python train.py --n_layer=14 --head_dim=128 --norm="rmsnorm" --bias="none" --init_std_o=0.00436 --init_std_up=0.0231 --lr_head=0.00465 --schedule="cos" --train_tokens=902600000 --steps=9490
MLP neurons of a small language model. Each row is named by its layer, matrix (gate and up: input weights) and neuron, and shows model dimensions 560-655. Each number is 500 + 50 x the weight over its row's rms, rounded and kept within 0 to 999. Numbers have three digits each. A neuron's up and down rows have the sign that makes its largest values positive.
A block is one neuron, or neurons of one layer that tend to fire together. After each block is what it responds to, as a language model described it from the Wikipedia text at the highest values.

L5.gate73:432494536505554427473427502524449505517543562494507496521493425583520519506474557511583484470440499393411419619480487644422502515515617427423510493476527434458533478510662465443511455484600549477514534463488456458583529558470486412534537428450466494571454466524464507551547570605509491540
L5.up73:543525486521575543578525536551471474498479506483559575435496536511456565448510537497553550512513590507437471554482432542509588526552500522569494571434473492523478515506489438461576502473565426544545523574573494402597453494515467405506536480571477478413562634491566596537568504473580434473
L5.gate397:520471460390442541549586458487592489508516505474496486469397477597461443508443466450520479519495647610504498514461539493493477550581483536552507466505590465531502506489477468416483544470554451364494611419458482555642583474490539483513507529498487406419481516419527541452532507422536547443
L5.up397:460568445540501564452495449537463430476497535511446526461434540503509505525570563530496558481581521481427479547551515633414458469487507591492487563558404563584504479495544513392560559499511459512413475497446475467538621499443487489448476574441444509524456567455528601376638583408512468474
L5.gate470:515558570549468537540445514571523488506540540498532457499461540501470532448495549469572604551500541506420499441552523510502394536481600547543563522429614468549485477486536531530454470446504422558556543476546486527511486490421524526596512565502540518489460578525461467473591532556472539343
L5.up470:519488457648507505565437529581523544533531413514549475509517445581443504601475475445475459470480483559472540554548528570541497498524558544550573439492501516551455539525599469436521431466480473454466478406533523482576610549364537513409492420467474436541520546456427469557470509493644519523
L5.gate1592:464547474540526496423518476466541585516452432478579485463506482471476514475496531551407533543471436577498448468511474458531517491602620505465527418523441509506431414448554552464457442402589512435444457510490532363567497479522603434475455497557526520542573454385481659512502498451444525593
L5.up1592:404456479506509557468512423506428550562432497523468520570466525516484557459503449494500461461497594483496555514466351531449410535483479562485484520517463490602566445494508482454484525492495579462445562555565419510549578507557404432581474488476503441509496430494396569574543614462594505452
Description: Possessive markers in running text, mainly the "s" after an apostrophe in names (Tuthill's, Húrin's) and possessive pronouns his, their, her.

L2.gate319:480507549552487498476470518493496524543475496533522586572458402484612510487516527518467390561542509471445540529485557486473560458534523471558491559561528491507398521438510514477568509497483495492477491492571471460519563480509430482585474455480473499540531472377502563451508432552527426555
L2.up319:556550481544470463287490422517474485480476496519465470552462555515435386524435419533463369446463461464448418545490563433513448497527454490529485486589473482413469447527529537634499574400627539478460514528486461514469479563561472460512513444505476479508420494452599482514535534418529528509
L2.gate1582:550478535494529518439533539482511524509570499553573469465481431433503517408458431523530528471552473402486489490491472447509485565451518561510550490509451441369396613532556520581545644490507538548536628510481486518522459502483517517519549437546528462580466510479372499594469609562478537572
L2.up1582:527460431548463433528489539521458527541546453478563529583561524468543483505527496450428484524490520458513516486457426458529378489595493508498569505532484531549464497459442529581571509478533551425504570587460484513544550523439532539417582497565455481466589478519443486519502492531438468443
Description: Month names beginning a date, mostly after on, in or table pipes, as in "on November 29", "August 11", "Jul 2023".

L10.gate20:610540537439555450495491609466568535456529579496520517473509583496528495495501538443590539378473434614519552455384543545535453477541553499485431508582461499487498479422439541508546435462539513474555500471498487477601458411542544500452509565424537499558572534455517523566596495430544422608
L10.up20:583474551477541484450550518513466447462496467540433519625428507583547458554459560479549512540500476455483518485541414541462421506487491479430514389479523479510471561499501545524535506441490465527538476495498540497473544514538488513464597449475655514606500535388586404491470630500543536493
L10.gate196:509585499458552443578520571554536478579477500545595537521491504438519486575535452448508453480617477541569483425481505576584562445553537457476453447431612506410574543512639546488458588537460386453536570471496505470578536558551466463505547356473543463540522556467552514610506460495506486497
L10.up196:445478493509483371590550460467518553533477493522473566476571567547408518473467520481555482554519468522543505456444492481560535454519520442552443519460529617386522487495546514461544611437465510482451511547437568571516568476419560433481545507514492548447533604464497501487523628519626486515
L10.gate414:417501476363516498409488511530580486526450455460506468422463517602467514421446507586428497546547519530539621478524464563442588474458542548568501485531472455535391501517504586535539541493572521556547550526550475547538516513591578513491452524499498468432411505567531558527510607458498491432
L10.up414:502448437594491471469565398568493480589454541449464534438586485562535515537531628491584501590527522568541568602543427497467530441474502531471450506479530516484656433445590614534592471513522428555529471562579521529628452515459460482551520503462466471501543461579542461513540515576510523495
L10.gate1152:516512528492494463502562573531513523545479496562527514546455434474521449512453507432495434494477515569497468435554465465511554375544559490493500613516511529511504530558570518485584586550543510598522555506535498534515406521598579465531505441492522567576582516460563495522546440441592553511
L10.up1152:492517548467514454431417477540488451513613559478518450567540584419529477531388448436652527373481429535545543547538515482517505406496539478471458503550437442453494571537506408469611568477547501542460560415421501538531385525563391396552486433452515508632424450436527532446388493554521515486
L10.gate1181:414454511558523392511528525512471475612431505415516497503529550456379548458423498495546427525576367485499477432496477461544467461493581413501495490465545519449599517550606604531456464357544477529472548508492477499569433443528512464634451461472571595376446538489575481553517552435543426489
L10.up1181:569456542454494587462512545365481519466412513509601517484462526460558475444524516538558506515515584572560585511441530492466539523521560516553587395511592543476477526506462602612544487537526510504507499617532401435441495554490536580485436485528546492494476446570533427526537502564575472470
L10.gate1500:591576524467518493468524518577482513474486511577497629551517456526501462505507478481450443546570384523477439544509507500499485436469473457444479476534413570466423463497526514580487520522514539638541548404425437568434486453476533529487446483515506490507541553550413392594521586440519476453
L10.up1500:511607577422451528513494535482450548409483469521488603478526439445368509656537521451539528486566381522479549450589540432447492598509496416471564577544494516568512540466590526548538512524536480444483550494532523519435582475468582532501529454517478442514487484456528528489439542425545577378
L10.gate1553:444601471427486483534490563570458535526492507474500475559501485474535534549440481426548424474569408577562537527532484473533506519549509475479524478525459437519554583507538545475563535486547456520511500482383544514487621543562426453526514509514580435559453586474461466574503569537549409552
L10.up1553:444580479527475507493514502550430439683465480546519499542462543513471488438533529523426485516466494478643524591460547576429527504473531516562544482601419464491401443489471472593506506556535523521475544528495553498538500480645539529520384490507492462474488473549585508475460533506549602412
L10.gate1615:517584467456540606506502433495545539563476502506441501525488395534462459396424535433475464585446499527480512559485464601472532533492528529460445513511587452462488545507530414418604447461593528476496557494455554551534504551457506466575496420489602553523526561517481485534530532469443486516
L10.up1615:568456545483492548511489532574530451517440466481418528368427509530421630549478501450428520481562446439527523379509544584420590466576496530537593510483400446566560472567562532528535482529453529542407402544510498483527513526520510471555424394504518505456481579344410493556437506438486538519
Description: Determiners, possessives and word-starts (the, its, 's, of) right before an event noun like sale, release, founding, creation, opening, often after since, after or until.

L10.gate545:615421557535567532453492495463585495526537483472570480449526462492526448472505480484608457547469480424462497519535467546510567466487495511491573486546450465444482447550441587448515441470469472554546448502538499504426429443509476553519529495443500509572480478533392507553643551551467406527
L10.up545:526510472452504490581560555521576519547455520468426515474487469437482466598528527566489468416411587605506424516513542466543475595430515550520466507489440467547463565493486531468510546482572470547464479514388533442463467534510473454532543462439486480518447479458502437483470557494538466455
L10.gate866:462539498447562557606582466505570538440496492522440465488495521360486491544503448617563466437489557502540582486513497487467516521495510459441521584577479507485506603464495548520491469525392389470569483472452493512502510532543484425549533546506553534599583573491474546483525545458506427464
L10.up866:572491470515478473436533487538498468491484380516533520563619447495466633505434512423560505521524500470448502434486500492559510521545474453497454505476413479624458430474559499442579479556456574418507547470599582461531487485494432523454581576555466542467524545491506533382433428508466420460
L10.gate1312:501472584435564467454505502526526574520421520508601506510466495494569582503544450445503576426454535456438454502546493446557549426547552537443474514554454638552476402490556538460443453516493481480501477500492477496458527518488498552465491461482495464522525534496418536470457469425490378548
L10.up1312:465511581545475509408508508557552564563495514554528571493532508492412455459487514599487499536528603576474502539601435550534503498485497534505451432511433477464518506435483439474538453447447481534530505529324442441472532659502515502525498483461520483427481521445578382502540527460505477551
L10.gate1333:480450600530436504479609454497497536512467402503533398469473563440567399495525491534455473458486438449554483456522467488470490475515477489462493414462479522454545508547457527523448503525461531408468562453466464421582496482513569531623571452500496443527530452518431533507506377427470447462
L10.up1333:540513494477541578513534506540545474539404499612403540542451581472356509538471523385537425535622487560503580492507601453472496449463478501480522546539465601504521486521452542512494495555451502506502365449541477516414548560562505525466535519349531566458515535549531466421502513436515417463
L10.gate1424:496481460515503487553503617533520474512464554571464435486579452486547499525432473471649565616416608509438504532380494422515519482467481543467517464558533477493469556454555536556566561573522505523626517513544522455527419566446534518501440551523554509564508509484520397450548465466509556567
L10.up1424:485538403477477425423422544492552516565403529589537535494475491451489500522482451600466496548535506515498495533594523537546548506477552588553442465488489509486457493494465621382460622554438523479462607505528519559509531432468468456498527435471429468506570504534470540478499374505462490529
L10.gate1605:474452541619478382524490549508467487559530458483527549499534519480568542474476468476527455556455495451513465502527496426476447526519507531431500543575418435493443466493576597517464514519579521415593562518516460484500475472467546550526500452495524484456522534467503424455509461480478505449
L10.up1605:451457523520517520542500491501521484468513628480452518528481526556511387555522519359506544576514545570481552477536516484512513505440488645546446641525509490461546541531606455501493540597408425478426444462430558460524487498553527455430498510473568440534418508511513594525510463488597497400
L10.gate1716:617422491518525477470508535506606547542431473518545616552514475456504461576502396478418462574451458601444546509554476505564549382474525500358528514499492498530515527448448513484477464544538527540449566438537491568455452468462405554563599424481527497442520533485427433432395516447473451505
L10.up1716:478554448569493667472454383518543520567506556489406505487521515596597500470456480588592402493572577461492472531510533474541496578472477525530479537553447538494497468459562459410535492414444476453534429535394507468579467554552477441579492459449513474481496489586520550513529526428564556440
L10.gate1798:473528612529531549508579586540530503542503497445521548527503535478552488484529455447662506474469495416447506442523451466495593502528466566566522480509450503485495521372409521396491516583439556427520448410534490416510492484541573504537562474489469534469458453428441497480498509473437552517
L10.up1798:514522505523489465466465423507513475509404523519445453498472552538506484421499406392475527510530524512472508579502439536525510505458545541504486497473427530538493550532485503460589575401480481449489570513592440521499501499528440602505473518512492507521454498424502460423583515460525385570
Description: Beginning or middle fragments of unusual proper names, often repeats of a name already in the text (Qu|ainoo, Ar|s|lan, al-|S|harqiya), plus digits inside large vote counts.

L5.gate48:543513487468453536449496515480587501538465494510542500461570531567480495518535559549496511529582488540523507491528435426431438501432463494431602520470492543457504465478513465467535423474555482474537455423439545580481495534476513487479512561585529479427417467543468509548474565468479426487
L5.up48:526472543468606498485446490470529604491487519494500524449538460594447536529620433557561486494537476500479461499546468503579525439471468536544506457523393666523527416517527517507444428516464472438572444479481532517509494449512595515453518511428475484494505516528433546442477612470507444480
L5.gate220:491462472452421459505490473524410492575520472566466470600519550494580400543525478616480489467450550450594398513447484560471358519475477435565471518477532603528556394484516595498453588442517517480568488525525484542628515501475583431483525493624502505486490449616509480466487511383526458527
L5.up220:497494557522437542445543472511442501529475454514428524472514523504529475536415466480550498450498455413496460383500576521574514578465460479530506430434470562545589430532490519510453505447527558377555519507534435407462446489529499581426494475460460577571637560522510441472420555534485459503
L5.gate981:506597570511497454540414544530472488546499536532544483509433488504640532492545479490537486432547469522516512537448442533523482455501527609469484418546538495553499482532507454451485534486506517463541462486403504560480544445503537534527455502473533564569380516465440477464456481386514392476
L5.up981:518547535475450452498410544479480575473506487507597529463467475488560499459453370484556469497628544467524431509510440574404608430450411386447427490561499497547572467491548462526470479497488479458442495510461454522494475572551521511370538557577374493454468532534516539530421564557493468521
L5.gate1847:547434595403540458503448542477492525485574491490450469538504431478529586442492399497470530481547545426513468590404419536533554499508451517498539493457404557446520420577480567422485531502535560546529472605474454460570454541498496458413453540514415518487539522499476439519498439479557408436
L5.up1847:532398603512614543498490480477518426492490486480602473601481542509553491566509516379530507468497469535412430519464422456479560413582515358540458393457502512498558528552572434403366480432491530504469550573448561600439480508439518452508537549475576565524440493574474367554453553522462461399
Description: The comma or month name inside a full date, right where the year is about to follow, e.g. "March 3, 1849", "29 December 1954", "in March 1945".

L10.gate120:570458525557517563530501321537578591541475508506517532546387459443501429525499419444489537529486564539470520415489524472498472501529494502485523522537359548516518414432546512406419575570502439524605477455439450568473477577490499480492503482459497390508362557398474557480485456399477508518
L10.up120:533422440540535536552504467530499562533570513533560578446562522594436449409466481566518502501513534512414398505545463542528546575506464604537586526483461385398434433497486392453397469444510384516536553484421481527465544532512500520507517444551502474492484468495532514460477540506548516461
L10.gate549:535541532465564433583554624451523553391502479506516550486505559509530445523515468433511511470546474502474486449512472523556554454421531458608490619553439439604581556411530540497445411516474511476526466495480479470502481488476490546468487455548482485576481551504553462590511577478506565551
L10.up549:524381399480415475533538493458584569420475570445536569430516506454477571437499606503522534531512525561560542523497482404459568444525581423540534397486519493517556566424448486358552588472424496605556573518535624491423537462500465397555498462498565530481495427611446503474511514622473552501
L10.gate666:542551417423521444530488587539486469546434578446511446482599471483469523479538521576423483526454528543479452455452493524497540339504543578501512469538594474444499477501578453540555528589519530569461557533573512533532498569524457583389522403550495623564546504449499469488498551522479520505
L10.up666:493451536598449455399506468566618510506568514546513435403524550422523454510413526523520530458531603515455513599441438497468505569465540498450595579421509507452514529490497528432401448576438548460453570574506485525573511531524481444395446516483436537456398531440476545430489552430568630421
L10.gate1036:526503500448566464511528444525515587589441491408493501410601447496670580470502465417528549533371535435464552456482569494436499474477503563439574582501443638529535560514628569497475444526583518499639536500481547499568487566534460523470517456473524545419490580506512531454419541439578491521
L10.up1036:504470429421476503415455532613546423464525587524506552426484475491516587490417568497503553517513513554487508468471523619528525511461498498512481497493425523535447563603515418474533514510610526554373577454511530494477445614463501555485496423519505489509491478524420412513437505462516428447
L10.gate1141:515479512530421516495454429457499413483504497487520519462475468367523466407446517538455488564445555483515454461450454531522510372405511468541425532475541422576488477534461432574505453499575409557489444493475437499589537539525464567467514496540488530364424474417451507514538487397555465487
L10.up1141:576543492444488393412494472488514567446489468599509490462454504585602552478556500407478448532499435479537457515537437495523447448513540572530442547458524483464494472489528602558531437450537543553550529621535482533504454539615522420475441553457501547454435509571578426514456517516536493489
L10.gate1313:539578476545401495487596524460447511562575515469451505457560431436456538592503504434538464466442514446462489486491523496507537479509539503498570516489486497555484548460541561529553464508555539505444458541552475553475470489471545485497462496577600503537449507447598528514553541523531538478
L10.up1313:614575465500456490491552492459562550503526540430534486516542452428480546534555528447538434519497582424482494407420412556605509469525386444545417478548604512560486484478508509538519545614605564457617460456480462570517497459477382420497469463535422552559504530470530483503453514439491475578
L10.gate1438:451437515484471448434551572482494495495437443481586511408591560479540503467513461550455464495439561485447486524486495532409487413481645549542503498492562487446429612430487468478497472471454418498625531449568482487555525470524543533568519380572444521562582534473597476508449506575476520448
L10.up1438:481455521519376454510538454515547417465451417542466504464523535502477486447491441593484607574536454549519591565479516448575511491573512600593512399588593406535464548486628482439505581547488492400407467479543479516586538474479426438472526422472530540515554503360494527463506498487535607538
L10.gate1885:513478478540440623518560528464513530556491488468484406548563529596502530472472527466528393524469585464580479502496488492486492511510493574477514408546583512499464453471578501508490509359426519488591434457455530519552496569539468409563436496539549589519484468494521445483370442435582469521
L10.up1885:464355562548476509551499457453550562539417543452427527447505450537515519518409504507487574497542507455501524516474474473401562450506538548471495531528509483524481509517492535406436472420455559524500430545488551562620527514549604424460427484526544639534499535437510486462424482498511411516
Description: Nationality adjectives opening short biographical descriptions (British economist, Japanese dancer, Danish former politician), plus CD after Formats: in discography tables.

L2.gate633:453480511434525506510480421587523474541469572423579463534462499529525493491503488440426500487542543532524510545541393554507456406509518552559494492527530472548567492504445483487517505488545548496403504527504461526476509485518533383434445535447435487463523512539503467542514572504487462610
L2.up633:480490511454489474415529450518551439606521530524482578473482398443495502500431476548416571425567537597546504451508384553693480594555514516465384524513518450481515478556438435485549468481467571506429488369612558472515449476504441524419488491470564482532497613427527515501524467523476514525
L2.gate833:520493471610663541464427431576492504555403574484443545513507499447454417521493518513565446499567488501432490487544568526561537490552380558431480451468542398503469461511474531574457418528454531539450532554488495457487493463466604474456494537458617471441381532413561586514622448518521504566
L2.up833:504490483533495537430646406602486454541499457565511469523443530525505482526457478486569559584555473470490482396457476465561494520523515478533481447602492508486472493522617496469410580438492495495478457496507571515375488399529515571540540476480493400497500580472512540528555574483477521509
Description: The "s" after an apostrophe in possessives (Napoleon's, America's, the film's), plus possessive pronouns his and its, and sometimes "La" in names.

L2.gate719:520518591553471459601521417544446554518479524523572551507422545516513503465459509437564453502521621502547558549464584424492535499492490481540518499460544584477538543576493516429477421494513537586486500526461506542478524469573546484571467545432542569442478580580471428673538566498534437464
L2.up719:487521524430482514456517514476546534515497529504505496425584496539511428479659456498495478471429509489579471463504524503541493544533567569497524519499440509460487474541496509461459499506492608502500439517543464377460509467457493524448515457569442558429485539420462464465474556456450503512
L2.gate1964:486451531541508467586470478413457490491487537385518485495601496523473560509584471426595516428531535510495464521516483438458533426485507477472433496500515470498473476477529499592459550501492493502495497535455419541558492502497510615496518549448498478467584523490492448590542528424507565500
L2.up1964:488432555419406447440540522485433387499538493471494464520546534509543535496550441504540414537496526528540505460507410450515601474581565517570445482464536443481489456605496437514537541524433570572546478504481477507559556549453485449509546542417474608518538504528485546628483526543501505495
Description: Nationality adjectives and country names, especially in biography openings and tables, such as was a French sculptor, an American lawyer, | Japan |.

L10.gate206:521534602486550462510609566498436477480506479459545526461491480509640430533500441490524494566490452462554478464536472478467478447502563498528462474492464550464456473473514507465485567431493574560488504605399495592374473555430603497534522545530485553542479548529538459568502505495473584517
L10.up206:432479542529449324421449535481482403450380529501470509433521462520579484482446511474531517551496464478474556443526471529445467493480466479561496438572397532448546523488535563488615543439556598436486527539514427519577496553473475576462536524449501583438372519474550400525482471469431548569
L10.gate463:508486507468460509394609561518484467555395504588434531572489548520496540496509447543493451486520529506524486486525490541610465424458541421518490514463550534418572553465603557584508451483710500567560522538459446540439524501482542523507576525553426487541467507469515445564447532443491498506
L10.up463:484451516524439476504550595484416436571477514461495609500473503504432503477454442442511477449438489479462560439461528569404480504481522564544497487534488390404546536583529510519477573417549525465509436511503517479534477537491533524485474571487540548516479429515553388409477594480549353537
L10.gate1540:581487484540531487518550496470513479537524477493527522520494600494538443474458445577566511510461611478427514528528415488504467485504518504534448475467587521538397477476401502481509527457557530484559506573464555462576520567514500452452532489624503605481452568502563561503416555452491529492
L10.up1540:511446504531435473395532528513442504478481522472552501463474460500556516475548533504522457458454565472435513480556434452455551461584473452520492489551442541514471445488525438611499465517502496515554510554576551569435512488585520524508494451460462563427408495542533444417472489506505442537
L10.gate1743:595510505614427564487496587518517566468580550530462410539610448490514461504493507521473500534457561566562454522472524584495446532563553477521589522489491452518500478522431408453514513510464575544466478421440350482468565519497507471531401485503546620490462619502492507481435609490490597468
L10.up1743:480483493473477476495595451594425485511478398522542523556608514433532415452477531493661600510515527478488501486462454509476571526488400440512466477434440458495564543591492514496378492502561427512548466426417456467498431523516540490500570407525486518542535447457480507422593469461460486505
L10.gate1749:584527618483579497570541549492428548520458516559415525471567576563540450526502462477561572535454521443504512478535527491493513443451545481422375531453469607390506422483517469497462577500534520500634586443502518424507471565391542476466381563518473568485479488453464371541470460557529510509
L10.up1749:514505531483498439491458452535463533485574505507489410548441506535446550520419428473435487545542485496526509592539459490501519496532538564567589469588538526527454546553568525559520555486546455408429566511474569578486443507548556496389543450502589476542429588427521426529514537497489503527
L10.gate1777:544459547378460523527508480495602508591528467503454581471580497416536567560480472466496474586522403512535525537509483555596580526482476490488498573438619557527523629452467514502478450467395459471457505498458505487535426456449600503539492395545523563499586490519478497530409486487503477505
L10.up1777:500478505482386623532514460402520542429534450508498497426443460564486434500451449474460544531484507519483524499485544504551531474559582500551376439457452463619517466481473409451491448481399444530475542496537484512448530506411479485543572374582440474507480475467513502443530388481495428496
L10.gate1877:535515497570522517476539493522579509501417504495593575465478564499523451516546477528455527476591552422508594445519531462450485443465451552557477441552516543485414494455598525462459539580508615456562474514494530543494507470523529502496484475511421525487549483542451548558463432536640485491
L10.up1877:551498493548499529465458447581522444487503503583574627557498491516527494498513594388459495487468527491518538565539538455413472567352464541476552558434577479608417501533528456419462437434574457524544554443485484535475419461531443483477430552536445431549550504540505517459486616509526437543
L10.gate1905:499388532465554483472486511553540499507527541500584527586429506547445589498446513398491507478558508484444526452477584488419479442528468533467435478477533460467516499564526530458579525452563443504537463432404511483568498396524513537609461534457513504520477481485456564563541429496424485531
L10.up1905:512556454491430581437592528550479430490362574548487479477558409539523601441382551519552446463477547436487555459562534409418549486481506424434465461522536585518359540506507510466509455444530517503531503420558482539510458400497479457490434462477466507459546466517483445528531503468516430586
Description: Month names inside full dates, such as 3 June 2016, March 5, and on 23 May, plus the comma after the day; also first pieces of club names in football results (Ajax, Gillingham, Hibernian).

L5.gate536:461492491608543484393595449566495519460544553553483497523489498504484557466471563476535467502438471546488463413538587527537544605532461506385438405444482510525466523448506405467590545432628488559465566491560480466469475485476473538519504606472506459476522460515492505495455469507441445576
L5.up536:480602514442373453476528454474459477524481460531530513608499561579420508488451480508525448498468528575518505526504538490467514482490509438557407609450518528497506527495490545443526541456585510521621569429579478388438523548541499538419441450497546487428584464505563435473490490467462530537
L5.gate1418:551419486492517446417577394504483493453474464562517486548575497524457534429525459456470462536474495560464446508563416378551535499481556526479434413522468385516361355498509496515544488538472516538584505504605493468542386483570501483480378383451576580409493555499377489546480547466523534528
L5.up1418:513453521456468400515481567508515495452454498484491443565529438460603516525509556494475537517461476480463477545454485500543609482395489520563481476450388452514508536451461573492507453442491377491568441513494631488473475422570554498452391468560444525469553471599484499514452519477472575527
L5.gate1814:540502465528479470403520432456468483507496509481598460447579469533525554438538451535489445489476504525459495566528491574509490517434525589544577492445546492524455481398523495513467480491437457607521584530540494488591517531426509549460461498461482530465521515581461479478485422495591497610
L5.up1814:526522476551389486419527438546541545494508547602515486407528465474539478429525487539523417497437476502491462476554423495534570539516474498464471517450509487475576494463539460516478472451505530444553580555628459531546525454421461533408426485459482509466598403523433508483474495524490578699
L5.gate1972:508513571490334484548559473558544410481527548509568377557524631398497526419493466449434488477452481420516543461500579465581556504451521566493540574477588439511448487442492488511490430523548451502497496443520475439509521412509511376497518506505433527440526494400522417480535397478512392624
L5.up1972:506507459485395435583503574469580533528548449652484445523595498472486450454510544425471581528456554439454508424565439435523392413483472442463443487409514535506501498475639447457522449381461541513508492561458454492513469577509521475472503484498400482453428537496429480515457503570544468608
Description: Suffixes that complete nationality adjectives from country names (Belarus-ian, Azerbaijan-i, Bulgar-ian, Scott-ish), and words right after a nationality or place, like Irish professional, Van Nuys, California.

L5.gate122:564519525520439394593580469567478472459553514512567509446544535514559485486539503420469493516488464500511520463497538432543549419594488533435554518540491501515443444562456465460481499582433480585498546547568579486531461446430493540512483458391578614520557476424535475504523478450493541532
L5.up122:434483486519397536534551401538617480543493588496534474552423514505486442445511490515444500469537436427468495539468516484547590501562492437529473486510523508507512543554524598492532523501509533505465431438525602475511498522432483507515586425601473445505584515460542519513487576417459534539
L5.gate153:438482512524461482548506510493447431514556466567548594504557478564511398471490453478462542439396470481471431611488536528531476502561594533480624468598550496547479505544483507558546570540485419467418470500566590400499451539588531550505547384466481534450507513478456416526554541535425424568
L5.up153:410535509510467426490498514482565540403596461513555576533377555578455469528414434411456502477447571447448369463494605458448476634561470511422481472488603473565442416566494544467485514453487463384443418463476560468581469511500521521450484547422502517626562434444486511444487402520456454547
L5.gate444:441452466404537590560498497562468494402492480435489544536519529586503501492561519484571494538458475496487439471519476410492493551524600473387520538480494538487477369488514547503478535441506522580365537520475497422456498485536583498523553452452485452539571575485483544464437536469551500607
L5.up444:468561513396458533539491556497540475555562472524502445411577480495458468503531510519391566550519517511518486546563656453428481492552513471411500453533568513532492566523511601516479467510492448555502512422560527477436479542545427510456522475485503519471489499469541465528533565532436507460
L5.gate532:480508488515475470666550493440535412463579522439614519514470488527439473559492513405591559505444489404462454449463529498473457521446570480495479403498479518562500477477553606417492532567561534485486540572427572448588478492569542485473532455513520483514566521512436501532439604538489441492
L5.up532:544433612496448348496509506473458474490481349532633526522538522542438417476496430459515483502476425442509520389459468477605444568482515524469508505466459471539510404450546534447445499426504513502533480396429510376553544473508535520478514472563531495573509594537503536553513513509489432527
Description: First word piece of a capitalized foreign proper name, mostly Spanish, Romance or other non-English, in lists, cast credits and places, such as San, La, Don, Per.